MLP neurons of a small language model. Each row is named by its layer, matrix (gate and up: input weights) and neuron, and shows model dimensions 144-239. Each number is 500 + 25 x the weight over its row's rms, rounded and kept within 0 to 999. Numbers have three digits each. A neuron's up and down rows have the sign that makes its largest values positive.
A block is one neuron, or neurons of one layer that tend to fire together. After each block is what it responds to, as a language model described it from the Wikipedia text at the highest values.

L6.gate170:537482496476541574493515488492503520505479539503539448484439474509514503494509494532521521483485499489511526493433488505444504490492506467485516473491524555467514487447499512508525524522472486503514468523483501509454533520511496517510516513488478520472533507526488506483498528514458516465
L6.up170:497446489500551504498545488497490471518453504491518493480494500493511481509480497493537467483531525468505534491518486499503500494536480480494483523491503491518478488560471505531456466488527531501503438493529491509488485502523500461450449509459545502502554517482460504505510458500513495485
L6.gate218:507498534460474470536478525481531471454487527423499521514490498516493501502516490494511526477495494551499463478481511526511516540558499504472492485515515469492476549470518530513475472450551518508534489523549473504474488487469505519474489500538489497490463532547487488467516478488498484483
L6.up218:507461512527471510496540481483550489520525502465519517475508505505512464491500480471537469482492454458484503500486505479534470520527450468507492561521485523539506451444526499532474556459525523475509483494519452505520534505497498477504487490504553520500486504517513522489485506510495452484
L6.gate241:532505466470495557490530484529500479451470505480483508503503562511522475497511516500491519462523493522496517464445487481530504504521471511430454517517517521484493523498570460499503549502493485473489500549524476470488516522491515522482462513523498528532500522491512500483515525493558471471
L6.up241:479536496518547505472552492527565457488485517531529545493495509532439471504449509485502501490505510469491477465514511490517503470515505503495541540484498473501453507477515503487496437473510480452511483513522492501485512512557516490486445484492507505472475492518502486463545508547518562505
L6.gate291:498474526510560513523533478516483505477518494470472498491516496490478474456460492509471544559508541476507455508448503525521490497501493483480491519505470508495512560478469513507499490479450501506525437514534480515513506545510542456487508500512492437475514473518525492495539502509474487491
L6.up291:470490515513495564450536479502508519498520484507522497523478490531473484476514497520480526509483531511505528492514519492474553522485475505521469515524513479481495493493537505469466457497523515489490490512506533504523475539510487455516495523510496536526495475502511540445450499503522490505
L6.gate416:554514527520509501471554520478541498520437509481535516515485514477504529520530486473506497504464475535481497466488497533466485515508463525464508451520474514475517522476511504478499498509494486476494485551548508487515522532508488449500468460477462568500493515571526483489545474471514489465
L6.up416:522467527472556498476479474522525514479493502498474505467507505518446528463499484500530477507537485501524497509462538518526485494503435485484478475409534483512482498484464461518508497531522496461517529481475468504529507531536533497511447485468514483474459493558505461505513519529457534454
L6.gate483:480488518508540500491514483529513472469487505501492502478479476472501521502443512473463465548478488447466491526463482503545503471510444488501474505493445461484460503472492503512513454468511455464492477535550471529586534536522505521503486520450496497472486511498474463510520491484460478482
L6.up483:541499557477527503511489500514521495481455497505505539474479494462511503538517473495509521517504477523494473497496512521493497476516482538504504470545452529476508493487486481527490461543493507483479505509497455511495540548483471491480480450474505462527500528500482511448487490525454482488
L6.gate583:521506545543512547515505486530535457487535487540494520541501490550528501555485523519477500525471522522492460507456532518525510470459483499511491510498504525517552504470430526473480480489509507458491503489508515479514506493509516481497493516511474502486518461488515514517535520509533492456
L6.up583:526510504494511476466494463456434513508490525463495509472477491466508563541473546520470498486477490517491485516508482543479477540492500525439499463534466505471503498497470488533519472514511510551493497523521489523517510486490503484449515524480449500519503492480527498548560536495537498432
L6.gate681:516472499481515507540517490521580481527440471501532514493480483473535505485532478510523502494501505538459513475454457495516469476519477509499501485506535499490507502508546495482551473532510496434532490505513475526508530517533483498495474517490486489485530503500487515508529459485443469519
L6.up681:534485472504464544472514542473521496476475517494491526512497513460472496502506505531490503521492509474521500507510486533483511502512471472479468524454479469515499504465526446540538521467470539494505503551489484497467500521453533524536495494529532463496545450509505488479500477488498437498
Punctuation that joins parts inside a sentence: semicolons between clauses, hyphens in compounds, colons, and opening parentheses before glosses or acronyms.

L6.gate56:533527467470500514502508494505508507451501475492495536487455474511523506488465497515505508500511461537487497532463473498494491500496484502488494524522492487500530520524480487529526460490519505464450502514499447512509488524498471520491529505464522502449491472527500496473509469488472479489
L6.up56:541500514472526498460477494508499527500520489510489489517497516450506467499513516510563471481480517487516473498505507468537473505517541472510523499460545490530485572524521473545487506578484545500513509524491529507483515493475498512451508538498488474483513453517461525503522475503499461516
L6.gate97:556484504473546497498505499531457491524472486455469498543492527482508509463485515503549519488508472483576493509519474487472498493527542516475498490507544484496513451521551526503515509491513506487484463511534479480516502529452446492501504487514514491522529570479481533456503478448513531511
L6.up97:504527497520508515476514513509502504513502486524523505484479500476492492481456466503480488511512476445519513516500510485474534496503509498522534527465496462491571458442525444500500533527485506474509495491503472531527521509505461479468502481512519511491502518503511510509495502492482463488
L6.gate254:491475504481499496459555522531510511508482467456513499527473505550521500469439474542491550493478469522473507472482490483502460546532525528462493496509528532485519515508499490537521464485504526500516492498457479476508482517511490496492512497475536504482493474504491471498498492454469486450
L6.up254:518444438499487530480521507509499520513500491491529439496494512471530545497521475520553480512515497463461500485519487513489492437509456515504522509490516507489493474483519479527499522475504499499505487507471534534525473546523506528470453516506502508478485481550524549458493457462469503505
L6.gate417:485524453512533499513500541515504524521490499465529504508503471499516497540524500526499520467493507527503459509513503541476479536510509489532515466517521495522488532515525535466523523473517538529546474505526505496458531474440476561544532474525467558475497543521566475511501497457490503483
L6.up417:499500442516499488513506508555514488471521513507501484477519507481483521512554499553493477504488505520505503530547492481527500529515478490551517474539525520526487504498506465485503543486471497506498465528522528530505514477447515512478548520483470492509460481486503490470480436447476521507
L6.gate438:511460517500540481497503466497528499491533491509417481522498504496549506507511486521517446470498532536528496492453510496505523471449495483519478500501566498507465513509508540488512490499498532519501510508488453530488474511480515535508516543495513488522488467471513498490465487501495491458
L6.up438:507515501500494544474526503509499460467524505508513502504517476478511519502525485484513504544481482477498505501534525475505502519529477500508505471478518512506523523512474482530504505458502523469520489453519466493503503472470494515473486475505497496489515519505456487487501477497463514498
L6.gate465:557507468491546502516544484559484528455479507460495522549489497494554503473519507522534491529478516521453473545438516506481483494518508505526480490523541510547487541502473533540500538447503532497477538499549490516511486484475468494501505552521496497506517526515462487509537501458491484467
L6.up465:497487540520527521532514545501494467501514455511500500498440495516521534511514486530477499513481519502511414506460504502485506513505510516508468499488456494485507502471511504472479498499490521515545514478488541509569494482483493515497515475511484521510460458476491475502527464425468510448
L6.gate568:495525532510472488450531480502523506455514485513505538454536491541518497505446473506512532524497479513493467492505515524502510496510476537496522508526476493500485510506498481515516456448504531488510501504499480476536500474507439518492508548471499481489527459558529532472499514451474487503
L6.up568:457502534511475531466491494539526484517521457494486494491501502505509501478486482515497494460482466444505518513492501505481474512495473543503504498481497470484437520489529529525488469472486540449544520483485439523471472496520499525454533498509534497482501473487510522473462484520467496509
L6.gate615:533467493488503503509502467514486498527465505497482535520496475539492511445499456527529508472499483519537464500457489495480460490491503514472460546513527494490460516510505505539474520500528510518520454523483479421483484504512484448523502507488518464483486504537532484477513541452488532528
L6.up615:479510501483488475478477485528537501509491535457520566452453516507494523458474532511548498488524484494520512519496494531487521551491514523545503505484521542534485489484478510495452534501524523486490493497497526502511499496497453520483468500506524464496547507494523505503496516486493503520
Comma or "that" closing an introductory phrase, right before the main clause, e.g. "By 1894," "According to officials," "speculated that".

L4.gate0:516432483505478480468510476524478459461508495504505462437499512517486497475496496518505441503531476514515470504521493488502472515500490478473503511479535501464472507462482480475511536550562500502475507494505493471551504532537506518486460462536508558539483530544555484507525563493515473505
L4.up0:467521506518528476463519468508539524510518473520519513482512534564514454452535515508480496537502533523496493527479472528548482493518453464463438489480513500531491526470494487471545524507482508461452513517520437526511526510507531428506462460516517510478511490449495462489516506512552486468
L4.gate12:489484527456519487531509501503533507546470461515498514498473483474505478526527509540497473532503488549494519492516471508523484517481520471492504512517538473491496497503511462480538479529536459453508531526480488537520488465553480504521516510511475502512525523512539518478491483463505493538
L4.up12:511476540495508473509515490434533546499517457518475494500503482488509523483499464506501519518499468529525529488496500543481499528547499523521502471520555502504490493506522470485431504499463484453538548538474489483482496522476509476500476519474484469503456514523513503491483489550488504452
L4.gate33:477502515513522476464519513506499482492491530517499476541482509508479517544499467526498504561512478493510496488478501549483487556507519517436498492509510541477510557458481451520475472517519488518454487525498537505525501504512478484469522505521508534498475495486493498503497467444491484440
L4.up33:522556495520541492529518473494526486535498526502533493467517479492517486519486495514493533474545508492519520526512465513494449505480490486490526524478515559518440486511475504476547453478543519507497499531524475518517507543524528464484485491522471498514483509512497498504495543496553478472
L4.gate166:489488491498493501483474484510485518476480474506524481468497496487524548529504510535494491520509501476462507542461497497545495540481543484490492504496490432490501483493519482544526484533505490506510499523498480527543505515505526481466462494504523532448533502496490492488501532480485490514
L4.up166:529502480523537521518518503502526542488491491533542513486477507534523530554526529515461496505487529557486488517460510481513509527535512539472503478539491550510468486500471525462475500541484493475513495479509524536516513525546495498497495503483504521488518519595490502497518523488506505519
L4.gate324:473472523491495542513466498546503482467500489476487491502513483492482523525506502546483487570520466512477454530446483536528495534510507539417501479484481494496460485509519458517485484494561527482473498515508491531518502515479512511480523521512477521486522479549488501528558543509486503527
L4.up324:461485499540471489500540489456515514504532530505531505439519516503510485514541493468478458491536527508478491460512483488476475502478500519498468520482494510483537501522487468474499484504482515521511493538553485496523439538545492467487484508460465506525500549522523508486465506478554476499
L4.gate326:530493527509504517489510490518498509529505490475483495510489512496468512493496493508458507482503514509513493501471507512472497526499481498444489545546508532497501515515484483550505466493484468507510499505510464522508532513533464497496471491460492577506512490518498497482505548479501485496
L4.up326:508499525527506496522480494490553552467510484512474474450493535502530490485528521543509532541516515494492525505492467495464492482534466511497502462524526514510520491518498443481551482554512484476494520478498472512496485526542493483513484451561491514522480539493548452513483531453509506497
L4.gate416:481506538480512503529451439501519509452509492499502498508496492523478437483528515549510488496455464500510462501502502516477537542502496487441457478498495486499525503497510494534494501498461486527521506535527479541517531549511530513464518505501506497520494487546515495508521494505485503491
L4.up416:509532482516515522510545463489518491460508485522524460511525503479493475493466531425502498546481503490473516546496509516454540458484461508504523478493517526464526479518463502457539462463515503498513442483494473512525452532516510523499490484509491485547503544475548478471475514481497506520
L4.gate646:511454508490506528488563476545550515488516486485481500472511503487547517502507486535542481479531503521496506476512501511479464492538520536488518504503491486477478482493520413546505514498514470479528482514489476497481501505525502482478446484496509476474496518549572481513519541483529545469
L4.up646:531507502478499507473546479481518482504492540550511521480554478461459549545473477508540514486523502543533504495487516486469474519499495542482517507490503498487502483520503502541511482521536482525462476522496513495491504506558534471534485505503507449532464546500515480534535520464532477493
Hyphens or joining words right after the first part of a compound modifier before a noun, such as single-headlight, broad-ranging, semi-permanent, one- and two-storey.

L3.gate563:555439482489517504465515470536492472491449484568471484458444499532474492490533517511502503472508455496514509466494451479504472518502476541490476514489524500497483459475501440492528485517502506507473511511510493460513465532501498504501451500527500519455505484507517495538524488511504493475
L3.up563:505538484512491503488504533521472478524461439493516489490508541553485532517471449486511541498540512526544515495534522522487509493491491508480421515494489536508515508485531488556477484509493551471505493504497484487446491545507545470456497486498495472520511502512539525505469496495559486462
Hyphens joining parts of compounds, codes and names (deep-sea, TAK-385, pop-rock, A-3), plus later pieces of multi-word names and table-cell boundaries.

L3.gate625:520443491487491466496465462529513516504487523526494486530497479467516536496500466510508527499456495464511503490442423498480496525462504531499499493498498525546450505494485486488541519514522533507438513487490486458451526495486454524499539495535488561526460506523468484543501512478500478495
L3.up625:496495510501515503473503528474464544483467457518529534484489464538493492491519504481540498518478455493514484507472481544474549500476473532502504493504479464496537483491498527548494480478435488442520502510527527514492512477525511500549451532488469464518498515503538529476500499508482478492
Numbers and pipe separators in later columns of pipe-delimited stats tables (election votes, league standings, sports records), e.g. "| 15.84", "| 4 |".

L6.gate164:516506527485515461566549484503468482500466489520518525504518495521493476468510509506474506515516502492495435496474510503479508479480463474482501523490469517453503511486501523545497478463465497486524512538479494530530543471538505518495500473478474514522492514508480502494523502488500488527
L6.up164:567452498470505553504501481495454521526450453513467525509520499537541531492524473489504477512464477506467446502524495476480447503558505529489485507505511513465525479506530535508483492496518469509479491484478495479497499488501457507531516493464480496492482515509529479507483558540531508472
L6.gate180:523489506477544466465470474492494458506468486529506537504485495487502470451479500475506483480519511510505509490467492501479466497552526482529495520475504465442475517501532513483515487492498498472468504499525483495482493491532489545516495479516539495506495475485499507473538566546467500495
L6.up180:500520525514551499511501497446499475534504484484489522473514501502510521491504482487439544464519504519501483443457475523440490509470501504525435503484439488504455522526519503528489473453501498483483503531504486508521478487501488533486528527550491502500502478534484480515538540520504491479
L6.gate335:512481494496504507482491466509504523508488508519521473465495456493506552506496502518493493519559503510471518512468477574486507481482525513484492512464503532506474514499479470502510480469510462498543516547532468543535495491513497504481487481485467532496524507536498483478496516522481491439
L6.up335:506511446539522514473534493497471497512467539483488517458510479495533551519497483470477492502519495468495468478500519471495516484493514488522504536505469490521478470550513544481503540517487507524500500535511462496488475522457488503544472517512443499505499527460518521563489504500533495495
L6.gate377:507479536547560545533519480524511469496442465535519493452481463481502507501494493484497478511514466508487485527423506499479494472519478462506484506502471484538504498473526524512509475512480515519516515509485486518493514552513510501459447492483507513519512498496520542469498534508507513498
L6.up377:470509492519497482500467486480506513483494493494534496496485480523533488538543507508477505516521541471518478528497439482470556499483511457510473492495490511502507552505520499468510571507493503501484520526520467495462562476530486509516533481517484481521493479518517431532498504515565492461
L6.gate520:539500470485546498521537474498483515466452496500512527517507468487536502478507495420432499521548508491495501483472498491491489497494475475504452521490497541465467515506506494510545501503506493515506526480502439479490524533522501521508481474494520479506460507505507508502492538498528486472
L6.up520:487504534476516518544507537480490489474477497491498519489516478478560504477498525483465505491497502529510471526480493518508513500493533495564474482513494528508493505483477514509510500487535523457513488491497505528456544492476461508481496481533502496527443547541498502513485484492538454495
L6.gate565:546511492473500477532493487526506503438542508523443478528477538537475495506481544460513530483470481469516466490471508472518490484480476513531534461493459458482500521496521512469524511501472523495516498494515480545494564504501460493501490484498433535522519487490465567472525530501524505502
L6.up565:506497472494524513484559470478532516480451488513508512470479517513455494567501498494458490500494465449467546475480501494527512507496461513508462498478445531487489529463511491504506516503486530499515481528554495517532530515529496502488516492539462528524540528523506512481486537466504479471
L6.gate603:489471497543501492502491484550514531507518486510501523460473435517491473517543549523457496527516484498512464549492519489516491545525511496533493495506478462509447484457481509470517481466544480494465491506526536493492465558468501504479473477492549519507479515478549510491495540500514491498
L6.up603:492460464506530501499541490455493537498475507486484503507491448470504489500539498466489487478548509524482523546470484482482491530503491477516461525506455492468437501520499460512524519503516465516484532515499493525509505504531503534483455492513495554557501534499466523517525533496531449511
L6.gate654:521471504515501522492501516477515483511490506525509524519491499489492486528541487517470460524523489503496495492497473527469538546484529485499492469483475464452464490500500462445497501509506554517458506549525485468508524507535457503461473498471482495506455460512521542521512481487497477486
L6.up654:513493510486495526509499506525457521496476488549517499494462481506530466471498502493516498530504451513464513548486491489506517420473523500485446519535485511508500481524457509461581519487506536480526518493483496509532490493520473565524512477494496500490512515495449472518471499462485461518
The first number token of a quantity, age, year or count, usually after an article, preposition or table pipe, e.g. a 16-year-old, about 3 acres, a 12(19) treaty.

L4.gate125:478511484505473508513509505548487523480481490506518545502505471531509485521544514477472492528505494519499459508497490454481510527528498451516544492523482490477486453519510486548461482494501471500472500479488497469494502516530462534533497534512532499520495522480531476468528477504538484512
L4.up125:495566480492465491497463494504472516525498521495492480459482505513521538504469498491482483511503496486512496522484494507530445580489480456451450474535478544502543472517482511500536532491565516514483494517489499460527503501471465480513519471465485487476530524479504486526496523473509440527
L4.gate220:504468459480514475452509463505476542483494533515502524498490523517527518529484491526492480509519505496497505474510499506462523513495476522496497459492514507480471495507507493512573507502499490520476483472522527520465483516485479508560480469541477529531456546524501478484478503483496490493
L4.up220:459501502474476485493503515500493515518489491528473467498501515499470521502498474495493515530517510470465514433500506444501515526497492523478498474475527500529513510475492529481519512482478513565481483513543495491501539512473507461515522502523496499523444486492503472477473488463502512443
L4.gate316:474464498455530522476502473499487471480535499493481548507506439538505513518511488526500471448519485481512517509486462534461504532497530519550462514476485500509487503434457488492480467503534502491517469514519499512498513516501517500505507500508461543507495524523516482538499508484514503525
L4.up316:487498508476462493480521490522486499512527500489558510453570482533451505516505481492502479533524442485487501542483511507469519495506515459475495515465480472490501508517470468503502539495515476491520464515469466492473525504499467511487503471478463509547491484512464518504525503497534530518
L4.gate386:509500501493504467507514514514476473529541477548442487498470530491506474465537514501502522522504525480476523498492469490500495530530526512466464442536498511459542514457525493497518495523494516516476509509520518512498468564527468487482516532489490517500497512525529511458498519524518477497
L4.up386:515511489496544504507472500521479521493500552506527540469530542493483539482480488535494528530481492485512496540475480530472472524526479515491476508519498488465447487514464493531532534464534512527475545508517549482471540485522522493489541466530517510477485531483500534524538528508523487507
L4.gate436:476452491508487535500522477515519534483492518522480476525499473495482516518454496508482475528496481469500511497477492508480512549497521512532494499509466494458473515505534501501491487484475463543468482479474441514467511518491512512474518481513491522461474521521523506518495488452508495473
L4.up436:458484476486515505485517473542523538537507493511521519509499491510535487499469512508480448479492473485501525532467459503519527541526516500458479498505510517522496483538515504537550528501523537510532463505454451493462482514457458481520461510494465511505511453513483486529488493476511480515
L4.gate449:531539491464512500481518481504493505444532544466498496508520511475511515476527489534514465483475508530504493537477449452497488527512510503482506514559440481499501461478502491505500497515508514531497501510536561480479490550536482495501475541452459510495495515514485515498532503526496530527
L4.up449:490516470516489524500496481499469464497442488552518499485538484481488467521556534510484484514503548484518494542472479497515502471537482487498473529529544525493501461496494505502500523503500518545506524515532493539516516532489468505444556511507499516502416486541508519495547488527485451511
L4.gate643:546502489488484494494527504550505515531463539506509500514521450516507461503515522496477492514470473509543529492513466474486538510480489516468473505504459524495518453459474475510500500443510499498533522479495486490510469511530483526511510485503499510488503509496529468556471508478508483531
L4.up643:490516503507500465525506493497521514521493494490526460518544445465498481458481482523515548509457482524512531468553505539464468494435493545515517491506477494495513462504466526501498494513487545515506497454508480503472512429525500500522439478499504459500472516493463499490464521497479519549
L4.gate703:509501489478471473496512484530503512461469473515494507520504497534498484517540462516489451484476481472495441535507496500502479533511519537497505465501499505473473447474507510497487489501502519510494520508521498477497492488481496519434471470497537513560478497463483470498506467470470532532
L4.up703:517478470508494473533453518522474469494455473509559485531465508499493493567529480512548529497519527484488438472455476567505520476491498506530480477505516483497482497482485491511511499503531481507489514564528500527497516548541505461473498474456492507504486517534460545536521515531549493531
Leading digits of decimal values in results or statistics table cells, e.g. times 1:04.36, marks 19.62, swings +3.28; weaker on name pieces.